Weights of a small transformer language model: 10.6M parameters.
MLP neurons of a small language model. Each row is named by its layer, matrix (down: output weights) and neuron, and shows model dimensions 149-276. Each number is 128 + 24 x the weight over its row's rms, rounded and kept within 0 to 255. Numbers have three digits each.
A block is one neuron, or neurons of one layer that tend to fire together. Before each block is what it responds to, as a language model described it from the Wikipedia text at the highest values.

Word-initial prefix fragments
L5.down201:097135110153128143102092086133150101114111139170097148148135092135130161114152132096171124087118163123055126133118146126101117137137150139130158138144122090134144143094143143104148094107103131140169118149118081141152163108121183173147111093120077167162165150087157099129114171139162139092122162124138113102172127099154152124113128119128134131096124142129142181117118122155117147108116
L5.down204:116110119147143101143140152120148103153158165121144139082156174100113111110139129126164158139133145154156111086145094177115111154120159183101096140141130130154144123139134099127100149143116100150160147151076119131122147156141146105154090134088115116125115135085145127141139136122099148145090112139148112115094139133139147066111150077081154117135109087117114124127096147149183106133166
L5.down681:111120125121124109106134138148148152121085098113113119117134130130112158153096119146162095109155158180174143185155143127141123098156120113136113115118091077089108099138131149148091125133080146115109139122119129089116098116166149180111099129145149130134123123083153126146168151111158127159143153144145142132063124164124165125149139136118118130155120097111078104120173129125156132121149
L5.down736:153104133137113161138109121125136164102149146161125126113107098107107104157132113110156155131134166134128115159169145123115105164112113148098120146135135102141134097101094115169140149119161148111124173063100110097197112121106144124115135119156084080114150119126130161127111135083178118106067140135132108154132142111158130139171132103105151182128112142125120177122101112134140127116099

Word-start fragments and headings
L2.down62:139111125161086108167129106112086094148147161105136107124134135131118129139153100143146134126167159108182134139118136104121105113105142157145085074142113113105118130146166128116116115131152123130120100069146101143134110121138098146090116122107108102136113129135133151132174113114127090161139153149136166145099118126133157099123129145116130111128118120093144119135095120093147092128111
L2.down101:107079115129116146145141136111123146135118151093109139127148142107118120117047136135136102189153136117120150112101137109116138139142152137156149139116192079164130080162113135154116124110122188119117148147156173108100149156140116171120154162121142115114101125178076082139107122103159148115095147120129148095141078059098133165111127125134098144106099121155108097179104104129131105136158
L2.down126:103110133122154124093130142139139118140111112123142148111137138111143116112100105110133170156137111129105087126164139111091149114165090113119149152129127126089151160114131166136123167149127089118118144145103151127136168136097091103128166177099155133138097166149161121106103122106131155147126122136184147141150133156085110104128115145093119091136117168099107116086139097119117120130156
L2.down394:120158120153157128094120101118119162120088098120148089127142142155163123134128094107155145149140118137159123149179104130141144164135103127150178148130174116113093147147157145131131165164159050155129129097112118115134117133114108138102108137152139154115116124144101122162154101109159128154101144117151121141121113153140122148136116169108161092126112126169155129105129130130139136108176
L2.down448:155131146182117157128115111105179148176128120094116130166118114166125161130178169107132134123126139143137107170111153140115137144158136116130101195157123162096123173114142124139099118138142100152109118123136101134148144144134139124141121166131130080169150118103157140118165150114119137115114117076103115115132120129103148097149106118129122124129116120148132115154142117160181157128120
L2.down553:141144147150133102165097124145145112142140105111086158132077135116139131108107173112132105154183146121154125156143128157172139075124189129147126068153186141122129085132098112121135096135098143117141087154185128142097092105156117098131137105143116145144143116123146120116161071175119179148120120094120149151142168138134120102100096099102172160162105130126137093086149163116152116145140
L2.down613:126180132110119086088137156125125129141074142070168161157166145168159113132106090141154127144156103157151119088167128113176124104159097134130153143152134140125185132136149090153131108111131116080109081094089131138103095176106149113131109129144123105183144085112166126115121114151110148129093128108111126155115137126113090109117114165106116117126141191126126123176116138165156131142133
L2.down736:187083148128165131157163129131136132149085094105102121156124136137156143121090092070118154149127164092120118092125140141111130163141144168095168115152107101126108153160112137106096132097135119124100148133119100106111123115142158134083148095100130162109104114108130109207171124113106117105142118113098154111140107129107127145124110130142172164110117136116110093126171154143070130131134

Mid-word "a" pieces
L5.down482:118111120135131126096164124103175153149106156130131182140101157131131122073093138112144085126153100099094168084099117085090120128089141118155133121102121133116151169136138133126102139154125166101159126139109143124162123164120134115126093116132117105125141132138117127141091120112130126166115094131143100113064097126100112066149174092154158127114113137122158180128143100102119109098123
L5.down607:164144146096174136130141148142119084111158156143118120109118108141128132143118144153160101099144138081123151118176153119084159125052152145127162118101137102115128127134119143123089128141118151133141155119126111122084120127159129162152094125077118142105106122099091144160188111094102131120132121145122139136101105127101122155119130155163118141138153066114116155157121129115106114077111
L5.down873:125113122096123126174131153111156137131139163111140113144117148143094115140101135120157122183143139133123119113163085181108144133119117109130132047121131170132131101121136088072137164089080130134161085111118120196104159094127119101113133145117131104096154103135104112163101137093149133117141135106138100127087108153130108149110140123134125138108069116110131143109180120123117105095125
L5.down884:162111165110115150124151128143133131096085129151137094142113133104145134062093129177122147077128062151140171118158128145131134148107151123114152124103112153091118113133117172140102106123141152140104129119122065109112134146153120109140167162130180073094174153118071095089149104121128137195145135113145157131132114134133136138127108104091110160074186181121090113087172132121161125169157

Paragraph-final periods
L5.down131:131089151126138095115110173186124083117154135101102131127138152101157125133143174131116104101120109144148151127124131150130151107085132150150110131125149118153170118122078087130122126124149147126142149138115170111121148111143150119160130132127117102124106117111121107119180091141094161140158120139108125128113140150132096115102166112137131167072128126152127148108109112145110103103122
L5.down209:097142138143108112114135109171166117135153105092118149162125094085111107147113124124126153158112132149140101105133162147124059146125133140127089125119177112135155134109110122120112137129117126137142127182157134178138145100100148163162118114117105137204090121129162127097092119113147110163141110163112109115106146132140089184106140138101088164180098099141111126140131141123132151116110
L5.down217:137132124144136112092128080150132119148107116141091154099089116093107114096106116159134174125126152128123155143095142172126135130112138129153150148140067119134154150123094107146161182160127151147112119130112116133122138130111149148150125125162140154184133126108133105178103164154131143144116142143148148129112155127105135123074161111117114161160162098129110114136164123119116111089124
L5.down643:137143134079102041101161152090163079151142141109090092148068148104175152117157106172146127134092147102151134122106112145119111100118112129102201117083138121131143143107118147109140127115135089110143121159131144167150095101153136153133119139122132126102143077116149107175135157118097131128147115115130124100137145080095096134138146126145132061113086137170132122122131129147141140085137

Letter "a" in names
L2.down0:173105139169121146107068123163135115163125142124100091103146097134146108162099117166137104154122137098076149115068133079112166107075131138132139091155195153147132141157107109165125177126069128109142117112126135107141165145144133110147132135076099103135120070145141120151074080128097102124123151129126077116099086141121134135134133110154123113128086161123126133111123141137126094134142
L2.down44:140102136090117103137147143138166102085129112147169107181115143106080087119153112093112167135104119107112141135163145132090113106118111133078146120100155071124156139127155135166122089121124076127138110114185144157124103093104103126082160102100148064152144127097118128117123154190120076099140123153146134105127114078119155130133104156100104151133127102129140082149181125125103125096122
L2.down271:183131173123116141137129143169081159104146118180124095140156104106129131161108116114115103153120120134163144126120162120130113137139165113116138118122117146120147101149139087076134144127148104102140126149147096167141160132209114192161137129107123111138123136151141120095096122124136108153103109143153157078153124151145113142107098120113112079112117138085150120171122128121142158169111
L2.down382:097170154130097117117142088160136118102128136102140090114143110124148118171093137132104140110163167110100147096109134103144165138156110161114129132177146112173142179158125108158105122136126137127130113098103095154142127145101125157168142141115104100143074118094141114096109101080112105125108131113077140161143117113151111169116094155141121115143137120093139133128125097118109100105109
L2.down457:126152101169096162082105123070145112143118126146139159135096151141127166143101093144165136124131108166099116123129116136120154144154142106119175091127160102101099136151140123146138129141137119147111139167096087120112113167153128110114163094136101086102119122143138160087129127115143069158155142118146101113141127127155164161123153124133095164115110092099137147149125101094092132111122
L2.down479:050149139133133119115146122138131093121134112123161109158113118131118117111106117109099124136113135111099131089149134152114146140138130125091151113163130147083118089163111132149151146109118082126134137098098098179148145121143110148154103142120154092116093139139148125095170121131112135125153161129127133132136141125075157127111117106166118113072090115101134169112136138137129126133148
L2.down558:112163151092141143141114111100136081148099153128073124148119138099115137131122142135152108140118092121092123097127113135098143138139138144103092146104164150107129108146122129136130111180125130103138133146138081144111118147142146125173103090114157131115113109107114105115132104135136142155144114125096139128133100142119124138100130154139125146163103103061143103132116124099124148136130
L2.down845:117124112119117108087126130110104126128104148110103128174126111144101087123094144183119150118138099134051121110079105108117109155156133109136159119180107151148123103139115162128126122120195101116116109091147133139130167127155140139100101152107103105156139125143125107103148146112106162182161076174098103145154121080144114148142153123114108144132117105084135130119139175148129103081095

Paragraph-final punctuation
L3.down103:159112137127126125105105118139145119103132117093108170140138078146140131105136137138113175125129141115118155135142126152116102123130109149139100131117116141142120105078155178126158162133113160105111116137113096152135127065183167163134141111122095071139113106081116164126148127117148113204110137126078110147104122127153153128136134110155150136132102147180123132130207101109103136117119
L3.down791:091147097134158132088128125140165126122188131102104133145117122139108123131118127137146154141164151149165152131150208126138121154146133131115153131110116103126159172101125133120114134140134135142107115150044067153138110126114135157120121157127119104124117114083165131118131142173097141148120105120147135124139160130146132135128133195151113147143127121145126167208103133100134098133118

Leading digit of numbers
L5.down12:140124105144124122148138104127137138130111133125091101111134140097149053149083135103108123159112119111131093127127165151140075163175141118142163125107133144101135110117159115162141107117103080138137122123149118143106145117122130145172130114135129150120157139138134138159099127154194129150136063132129152120114161135161130138137134155068119129113149102113097134111120109059123158116114
L5.down69:160164125163131137141090117105153117126100167113105131155116128112150112101127141108099134163170155106130113130123090094131133108103149122149170097139157145119121151117147137121064137162122126085149102140156126060157108102187111127099108132168112111125117108115122136131109136109151123098140092106084114105139159155093095135107137116109081123141120114102140161127168125132121140130134
L5.down320:119115133165104110146095159111160113154119115123161107098124101096154116102113096131145083135179118113117117149117133110136111135134104167125070135118120153157162124161162168156090069074110105095137125135117134097138160120100110125122092145166136091151103138103122132125144110166140162147145138109188125144159144127117186091125136081086115113112126125127114099108156128071153104147060
L5.down357:125125126104151113094111136120143102183145125159157087135144106124153106064114091171138145138138101103075087165110143176128159121131153101113127158129148177114117168111111108115125129127123152110107126189147148130095136148125152148113139151129118145131163121125124163174156117132144138126140137128129126150089140127154085154143158104125110158126155102143145099111158152145110136127110

Mid-word ow/us pieces
L2.down19:132159109180114146118127134141147135125118138073111124080129114150136177142115104174149167136114116090120085117107135115161163135104173128134136154123102087143144143128152139139119131111109123117103123114122071100115107122129130140096177095133128128102161126127148168083111123155143113107136139123100104068134134134142150116158078143103129135156111121173156136118139147145160130144111
L2.down63:122128159130112163147140162116140095100158136150131101116121089121121149123141104082126106136128121107138146138113112123125127088141142074141158102097114122126105141125114102110178128122117125140161127101108165104136116182114175104072127144169128097127087161150146090138125125130098111135072137139109121114134137154149132161113165143120150100094117130128150134165168139135102130137169
L2.down392:133202152124118139185136135097109119150112180092136123121182109127123132142192125169127080099114138177113146134132112130100120087143120129144159106169137175121109122133145117131102100158113133101136170089070128078113144139113155093110132112145155130167115109134181100184154140143164133117106125066122131139103109153094125127140153101136138092122144052159104121105074152145134139098101
L2.down622:101154107120146124118137140118149229125129168120163136124086110137102148098132125090132139106104130171151149096149131090144088165101121073115095109122154142122148160124140137172152130206115136112117101122110143110138108158139146139152143122108128103117158165116147118087144088141125127102111133113110083129130096137108135118105144124135126137117141148097098123124076100112115164094158
L2.down731:139122164103160134099101148128131137113178101146089121143132127112114112117155110154116134099102127140136120152145090103129137142068132132176125170135118116159171137142107092138129114091148145143153128124137090120108110106144100125142132106142114100117116126123153107095123129125142147131127121118137112146107161170081105165113131108092114071113118085108101114134128124129159169109134
L2.down780:121100138122086108099107175121121136144152101171070132143173167140089163158165065153118135126174133164129158191144137103118171135117124122136166111181138127145113100115111140125135129130150105112123126170120118104126099147143105097115169092150116115121114140098114127111174188151115080129120153141104129130112115166147109131116145120122108135150148120131125128112107115155145173136121
L2.down801:135134107151107116117146100127096132132144169123113133091110163141133123135098127129153115166103114111138117127135107099137120144128158125109155096109111202121157135110098145151107135093146146129139170117101113150127106099148128104148158155136170101153165115133089124118159128098130119123125148103136145158124135154143138159114153111173127142146084144137095147189133161133152123134171
L2.down863:129118119153154098111096141103127117137117144141108129083121135159126113141117119055139106139135117112122065152145121115100128152135107158134074096143155082116121130130110110091160128112126122124129118155133126138115166115137126119143135122143135099132147135124110097151151119079170148136161139174089180153103108152103134123158124125139094175135094118152084136143115148079105157104097

Mid-word pieces, infobox dashes
L2.down245:135098100188139112149135125143156114133125140132149122122144122155166140128150148103116114107174088109159140135087112104044133133128105100172117142134150149157120098142124149103143096143112145133124133169132138142178134145157193088152102131082110131158117165123091095095119135140120107159124098137150103127128148146157133084145090131122120126118159100120123135148106123119145152069166
L2.down426:111106170140095123129126129130145150141146137130108134134133139132137157122145110107103111163127132122112151076150140134173103103189167113087149117101100162141162141114118148119109101126092148105186123162135065155119109180108115165133098086148076166119129136143137134147132118134141108125125119137114138109128091180137129151152108110140126132130146130168143127167108126164105146154107
L2.down501:104132082144137118110106139075143107105113108134159151087134146165111115110136156116105076116082140084125113106126131133108127156142137132117108128088122128158140126082114113137105153118169118117137128162161114110132157148158145125122162126075135127129107117133116100085107110142145127087137112134138173117117095136156122101141115160143137119135142142133143131118103148121164107118138
L2.down533:158134110100122162123185107081123134121139117126161152074146137125118107085120132116141111100150123147142152046086135136125154095125119130123130114174112117101126137113130096081113140119111164082139104118127121168139147098117137135144108107159110126105121117093135091139186107113092135107144133175122187167159142109121123146074086102134125134103168142101135155105151137127100145108085
L2.down671:160104115146127114096137142147136117121119109155118159143127136178106122184167130127131128128111170098127124119073086130115119126150135152166110117136104087133082124105096138110139115088166143131188112123110114112115139105087120140088147172122078141167106106115145144136133126071165089131097146119114137116098157187122144129118196126116173117122146129114160126124085125143096120115136
L2.down815:132114169083153159170174127129132151127128145180144112088102162129124127154147128102120084142091190124150093108123137110138092106152131142119112134111149185112172137086116144084115169189100098134131096126141107141152107095117088071109131145139162126143166122060118131142142132132104162152124104102135075111149122164126131164121134127129147119097088123151121149151101140127100143099117
L2.down825:167133122186120157155143151120114151175108139138111150094115127120135117098119094118193125088100169121102161165094107133129094137135129166098128128149118126138143147167095088134173136136163131129154102109102134138121121088109114122071087152129110140177163103141126162107115147125145139177131157111110135137131137152099174102170136135139135109149111122117142150159123080119127129088172
L2.down833:159100111101144134128147126138107142121113094138114133146127068156162145139114103103183113105125146115112187153144124109151142126113179163085129112110118136077126142124111098140107124110136164116121142087132131134159139139134131147130104170179090140142136090126180114135116136145140103145126105105152129069141121125134150112115084168093116141082143136152114158109092123191149121085116

Article title heading close
L2.down20:108116100086155119128108109121127141143072142123151117131095114116144114122106146115168130146092124103077098150109147145114125137097127122103139116124124131093183127162128130143115156108169122143144119153137138116103145116112130172127117144145100106090112137130113114122103133156149116125150122079129126136126143087115128113129126119126132127095150105149137093093105138142144097123149
L2.down70:138095129141142144155127113140134135180079127116078156138143120092169102114160129117126122138157143158163141117101148135115152154133190126120114113135153128165119118167120133130114122147135074110125147109137131136194105129152129089089137170091133139143146110168125117174123146175095124165157155148101118100139145172101166165119140118126119167104162109115139100119104114129096080174135
L2.down80:137122078104113090176103165145138158111169171124146142124119094104114147176054144148119152117118171178121106111122104109103097107123160153133121126113096126119131092174159104111154101100151171121210119139120113147064121143122191147172138122110120171154131160156142156137125144111120124128102108126125171107148157106123102151107108145163108118144147161144126134159139184107154132164108
L2.down203:119124142142137102090155115132123165154161108142113142155117101089174112159124194135126099106132154094105094098119104133105153130127114105119080206144179132106114177135144109126175103094081113134154144143138136125070161176125116161142121137088126093144080142120170116151095138133131116131142107104115150130119107108076126102134161129123126136111117155161187130143112158153129150115116
L2.down272:171116199133106120167097126154128130117136157154088114109139127105131125156115103111166131193133151110112136131122172145113159106114147131111143116098109094141140132106131136130128142119139104140057098153127110135120129115153127109089072120128115131109147086112128083162170120168124160127124112141165121146098120136135137086148107145119168119148164118095143146099139129147114128086093
L2.down406:115126126120123117137160090130160105128101127182173131117117118107113099164124151115163119135129184159179173145135109120112130117129140108151134149135138148151108124093111124124110162164131102114108100066173097153110175085121143141153098140124107125149112103134114130108135149136101108133145114116140090098115121124142083105077103133098139109137146122115162112147106131166165088115128
L2.down690:112128083117106118110143168114151130108108140129117058112109118159139093127125142150125115154104089146088155110155080147150112134117110142151111153137170111098101144120114119198090145120143092145114150148074075124127145135121163173179140137145135110128124122151134123144140161098153158126116145098129132099137163133129160120124118097116119104073138147091138141117087128109140141102158
L2.down763:123143141114113133135113178120152107162137058120104111131072149104138100126135151091140111127130096144102115172167112157124114088159140140166096144115154119113177134096110140141110102153150146105107103116157109121116130127123080120125173116107119176139130075166124130146173131107166088100156132149100177115103112124129154090096126121142140130128130174148109147120153149149146167100129

Mid-word vowel fragments
L3.down105:084140135177177138137112109145132158088131122142128129154114134175128081136104092125085122108169109133138158147070106130107125130130085102131119188125079194154128140144119136152118145129124144164102132138193114135145149137138154127149132104119105150130110134116134133111131112110143120150112094119121127141126077107116118150117126138136124095097153118086153150162133143137126127130119
L3.down138:128117109121157104055091147141110130112135126156170110153110120114139081140117110161130113122139065161142114129142090092102127141053133151133114182139109114130117178117114099180151114117111124130172116180150111140141113134117168157170108045138115110107147155119108142142122107090155119158125111124113130104123145101116120098144151130136077107095115087156121110150132116132114126146114

Mid-word fragment after capital
L3.down193:127149126155115163119133111117147132131091121114139118135150132119149135154180136138073096160093145110135193102160146126147106129126111150107139134100158096099103129135087116095098130079101137129087077115125099117143152123125140151146145118127117155137114163078162125103109140134149093097107092139138135095138130149127094110120103138158118172092109124116115157117116135127149157093120
L3.down425:149134133132125146112158115116098134099095105079178139137110093137124133154119097104111153113119150131121142148125111122107146169140111133125101123119108087137131124088149122167162112113088125121124125095124116145159142119144144129180209091179115111104131118146125127117154129119159138147136142087148138148144157115148140130103158142120146133085147128102128117084129101127132123120115

Word-final "a" pieces
L3.down436:117097096123135129118115113142088105102083073100136162120097106135141137100134129135125118117131150100163118155126121081128134139172144184126123115122115141130102111136135127179160072117155123083124141180138113142078084133141155118096095149118105095110128094114138128107183103142104130174124109093086160141117106116117136119099113126114080133141114111120139157114128172178128124142133
L3.down772:124134114091134106137146163139179122101146140106113096127119141136138145120076114142143132127093120122098120154121108111133142123118174157117108096161145121125130136099138133166085108131119169133111099077128112178161145098116146179150177139151121098120170128118119114141131115101156104101099133125113099088144126113132159128102136160100072161182178137129133135099134106116144133096136

Paragraph-ending punctuation
L2.down5:112123122105127128109135090123100144143100133085157153125137126116160099122083131121118162143158137103139158127083110137138122121131153143150133142104120134115121096153154170066142142104124136112087126113160125135108117182069118148107157151110108130103174137134117113105141108161120135114151091161154119131089122149105078130161158110136122102147138106109096127171154119132095117128130
L2.down41:085175147154142153132116103093093106137179121110113124116119137087109150131128144127113110162119122107118165131156144100163116151166109179129146137138151128121102112151125108125154135141131143110097104174117097110087103096131127156143141070101101113133135184154144111140155106136120142152188126093120084078146117149096090145106159168105139181103123087149151144139145140182131109104124
L2.down312:090142093144111148094099157113133128111149127169138114064115139130158100114131120137137126129110105129158159117142134098135134141129154151097136122132185090136106117099129150147160108091133143148151142153117140154151113133109126089148115103119098107106177122099109159141175082109149114091112154098106097164147102119145112115133171112090160150126113087165148070158141104133141123101081
L2.down498:127142110123111104110140085123096126140152111140149093104114120142139090125146147177109125141127070163114142110126110110137141152118090135114130131154120129166119117132139138127124110100137141147123118147126167120066139118167127168129131126150141135175143143122127102127123098139161123180111178128097130106147126088155155125127119138108115169109139134163122119127150084153087125092147
L2.down540:156135159114119169118115138147090169167130117150082135108112134085127126120150153125096168151156152132119113138133106126126095144160124140121110180129183104130137120125117098121087141104091172147100069149071128139125144117132133147119114187128135140135122184122190095112150101164093134108131096121130103146160132118146144134128112099170133135137096081164147118120117119097148151101158
L2.down626:085135103106094120161106099115121127113156093080129163147134119127151127142108118093136095143163152139087153113152138121110096114113118108132101135124157156128086116110158100118083169143105152126158131127166119069138126132103146122090120168166141109087160126106119156130140111133145154162153097141132137098105134135139094104116117124154131086132092129142123130152065119140153122096091
L2.down748:136133109112096173112072150134168125132146102136137120127119129128165139090111115121155107174115110145145109137167147150091104122150161094134178128131093103125135158139097149103136151111136144122083119142089102115132149120114090092114131123107111115131156098121134146151149099132117129142099120124150145137123147165085133120119153120139118133152096163140097143116136113105186116130126
L2.down875:130179095150121133131095101131163134150154088129079122133123132099131173097108133142128101125129112130154131110108095139115092138132157106184111148088157124117146099128107159149129161133110116097119120126061132133154122101103132151134118076163129109107143160117140145101148142130122152118117149150123094147138127145160085113118141109161083135161147100129117124108096146075124121145115

Before competition or event names
L5.down5:172147175105145139117157088149139151096124143166113137129100108151105104132095132168107114170124117135133095127132121108128105126127088117120135109182171096093158164107128156140120156140180172133156132149163100136149111093116128125137135087108126137138145146133124139134106115134104129095144097141174130116122126158108139095136162111107142133073134116124102097100132130134127146166091
L5.down287:151107119108127158151119135146156099087120114132142173110135111155097159082151133170132080151150147140140105121098104096127119157146092096123112070139099136099108118114133081168109135095144098114088075151136123142096111154144118168149127134101099141117125109133104148117157110164078124124099123146184113102134146119146122132125104167134137100116096187133108113140116146111150156137088
L5.down597:136104082137102151118193118165139146111153112118162100117143148130085151162123088147111130117139155126115124153153132114142134178130168081159095124089107147137164140114128112108141163122129092132166124118141080132155146121127126097096130123044134135127110118124058189121095085127149124124132147134116098106127111131113118131131096098137113126107127146125109102128151137114129140121089
L5.down711:154091104100115132115121126149129125148156098163115148137120122129114105152139138159114088135133108107157113123121166100147130119149127151070209127134141127117157137098133167116126134130129142093107139117136121112100123097097163108125096182103128132117132116131112143106138150122192157131162134101152149106103088094147121170150095109125089071163146153126123139105134180148151135110106

Clause-boundary tokens
L5.down132:135114119145143098147125096142159093119175180107096136125140119068167134134117135083142126099137185117152106142132156168144125148162066134142086139121094148120152100155123136113145137141125159160132122130134095104162191114116105137120096093110126139133098144163071152147103156099094117146150141147123104153121097112107175159106145111144101142157113091162113133135134143124135120130164
L5.down275:162115130130123114127112131142148114182169103176113178129120132116099128107107160139098122115135124096140114148145122151108133144104119126131110119161102148130131155135131149107137124108117131103126119145154128115144120136118166144131139115133080121125129146123140144115135125142153163103109098139097124184096143129096105128121075098123123150113139179102099145147147090152156126112144
L5.down363:157154113136111095138158126168099115107111088090123119141138138104113141131134108148112131085143125113124122121159116135111112134149107149140100117196154103104098115129161106137075098148089168098126144146122127111098099144118115136140113085146189110138123149107123109154186085158180114104102119116129156141135148105113115124107149154112184101134143112104106137109149153146099136117099
L5.down603:122102095126143138157124138152155147134128105106115100140159124111149181100122087130114101101093138150163099106124123166126093147122111142092125133143135164096135116134136135146115106150127149130130106140175123101153132100097130115106132155115123112144152157123129152186082134099135107126091139134122122147162103169160113121152134099183143084128147159085084185107101138115151132135151

Indefinite article "a"
L3.down201:129114153142127164112119170102171155152128134127108162090085128119122130144130128113135150142113073153143145097144154115126136094121145111168163103145115190139136160117106158125093121134161138155119148116104099116126161097168122102120143112172128139097176154128126145135105117128129094179123100101128155147122102090117137105096120113134128068100170152109101126135117135158142142148115
L3.down280:098171155107107152134139097083121134088124080136153130120173111181103129145131134092150174154156130126127135161148174100141161136138147130134107137087097109114144142144090148116132099118126125125151112157135114110107097079149130110081135106084141131105119160122103127112167112154167100084117145100145146139148134061179117159129118099114116138116091137173098182102112097144144094097130

Wiki section heading markers
L3.down575:117145173113167202127118092128137129122139179135109093136105116137101124165164161147114158115135114099090148108166107140123158111097132145113108166119140183106120142140127128160098161134125174154093080124169123133126136091048142107151123112164114133120141117112151159170174087116102134127128129105111120124153125135149114128074124167126117143209142147121146119080125123132105129121113
L3.down620:143148153167167125137132156124152140144127125125132139110123105120123142142108144140084145179094091138121120149135136109137093130136130117207133112125131160123139160110079109093124173125123149160124105147125113123115122102144130093122133139139168134152133074172144137168167131159145132110103141153100143143087103146132145095079116132151105111151144104135125109117154161119149132156116

Second-piece word fragments
L3.down378:074172145126113080138118089137151118126171137130141162152112107124179131129162098090122126100088108122123105121081162114138128119124145117155100126128166132130104144134149164117148130120134125126149102145119131126127125106110096110137104091133113187130102092133068153123169143119109116110137142135157154120138084129106123131117122137116149121105099146136118121084104130119116126183122
L3.down710:086161113138098095125125140133096133120105125095103130129114169173140129095164127131125163173140093092102130157126098093092101159163090126167115115123140162124141130137114162166087121121129136158120117180112151100142147084145147107136097149130139103132163119124149111132190144126092097126132204121172147132110154105144143127116132139116109118108131128162153122120116130184114075128111

Comma after introductory phrase
L2.down135:130149137113129140096142156161157130114144078111140138101152138142127145113152106133097146106154122084126158143150130148143149043155188127128145132134102109141127132142141154143125166138096111130144136129110107126104162144133165145156108156111143104093132151135146163150131116136115133172119122122154113111122145116106128080111098113097154139112152111109162158118130137120119076144115
L2.down328:164144163145106139117053081135128131153139145136131099111120143130147107144168091097148147125082143140138106127121120149093159102106106073147110145088154117097100140155127102147159124154115141120122105114137130100071134145108140119130132105090119137123180127145144153119139124124124093129113158127156172131107168103138114109130127163152140159143156117150148112164106163120156100136078
L2.down598:115165105161166159066104130132121109098135141117153132117139093138101096146150133094166148163127124149121095126123109112123087120086129121122145087083126162121133130165144144135116170151105104134060125120121103065157125068071132122141149112145127097101143141101143157139114145121139155110121115118182135119132157127141121124129074119114091142138128135126093095136148119141148115153114
L2.down792:122156148100179092120160135104118170123092103092146112163147136123173144126101120127108118105103113126139163114114114136129138147113132167129105101135081149150119133114151113137109100130140120130132107132139155134135111161130142152128062127158144130127167131135139095140114141130152117150117071111119104087116098140133127107143133101134160129131136133109142130097212165168123128082138
L2.down812:163120118155151122131136131116092142126108120147134126094147142165133142157154143167108108114118131113133122064101148167100143101107102161113109144120101149135157107146129155117143161111129106141117095174076083105120124145142137111090141143145103102092130123097122155116151113094118122118119117142149120132115135160102128087159112148155147105131135140132094168132141126126160149153116
L2.down836:117111123134111132127130108113141146119133101164160116122129150113146088133143124101131156120138113105132121131151207116124093141144108150135076142120091135108164130147076123162176114104109119157090161163117114105112147141097140120139135160137138127119172114113109142125126177124113141143143109138177110137120122114119136090133113148131115125127093133132140114120151118129117149097178
L2.down884:138084119147099126115059125074095152125173154105122141164140139179098126108117118137166126126115141108129141111128106067101124133128125145131125133149144123152129099105099141124119081180144082142145168164148115110123155124130132113141090146139136088127137138123115135087116147105137103101137128149105146201145162125106129143147082183153087084139119127129127137161116124147101140107154
L2.down892:133109079156123165139145133102120151117109095145113091139166138125110121142137113126147120169107098165120160105165137093092149120160084146150112135125109117160118090108148183112123105141084143149119154123136164096096132148064122147133108151078074132131078119151128100132077154090162126131155150138161141127118163107127152131130132125076090157108103136178149133136129126096148130088153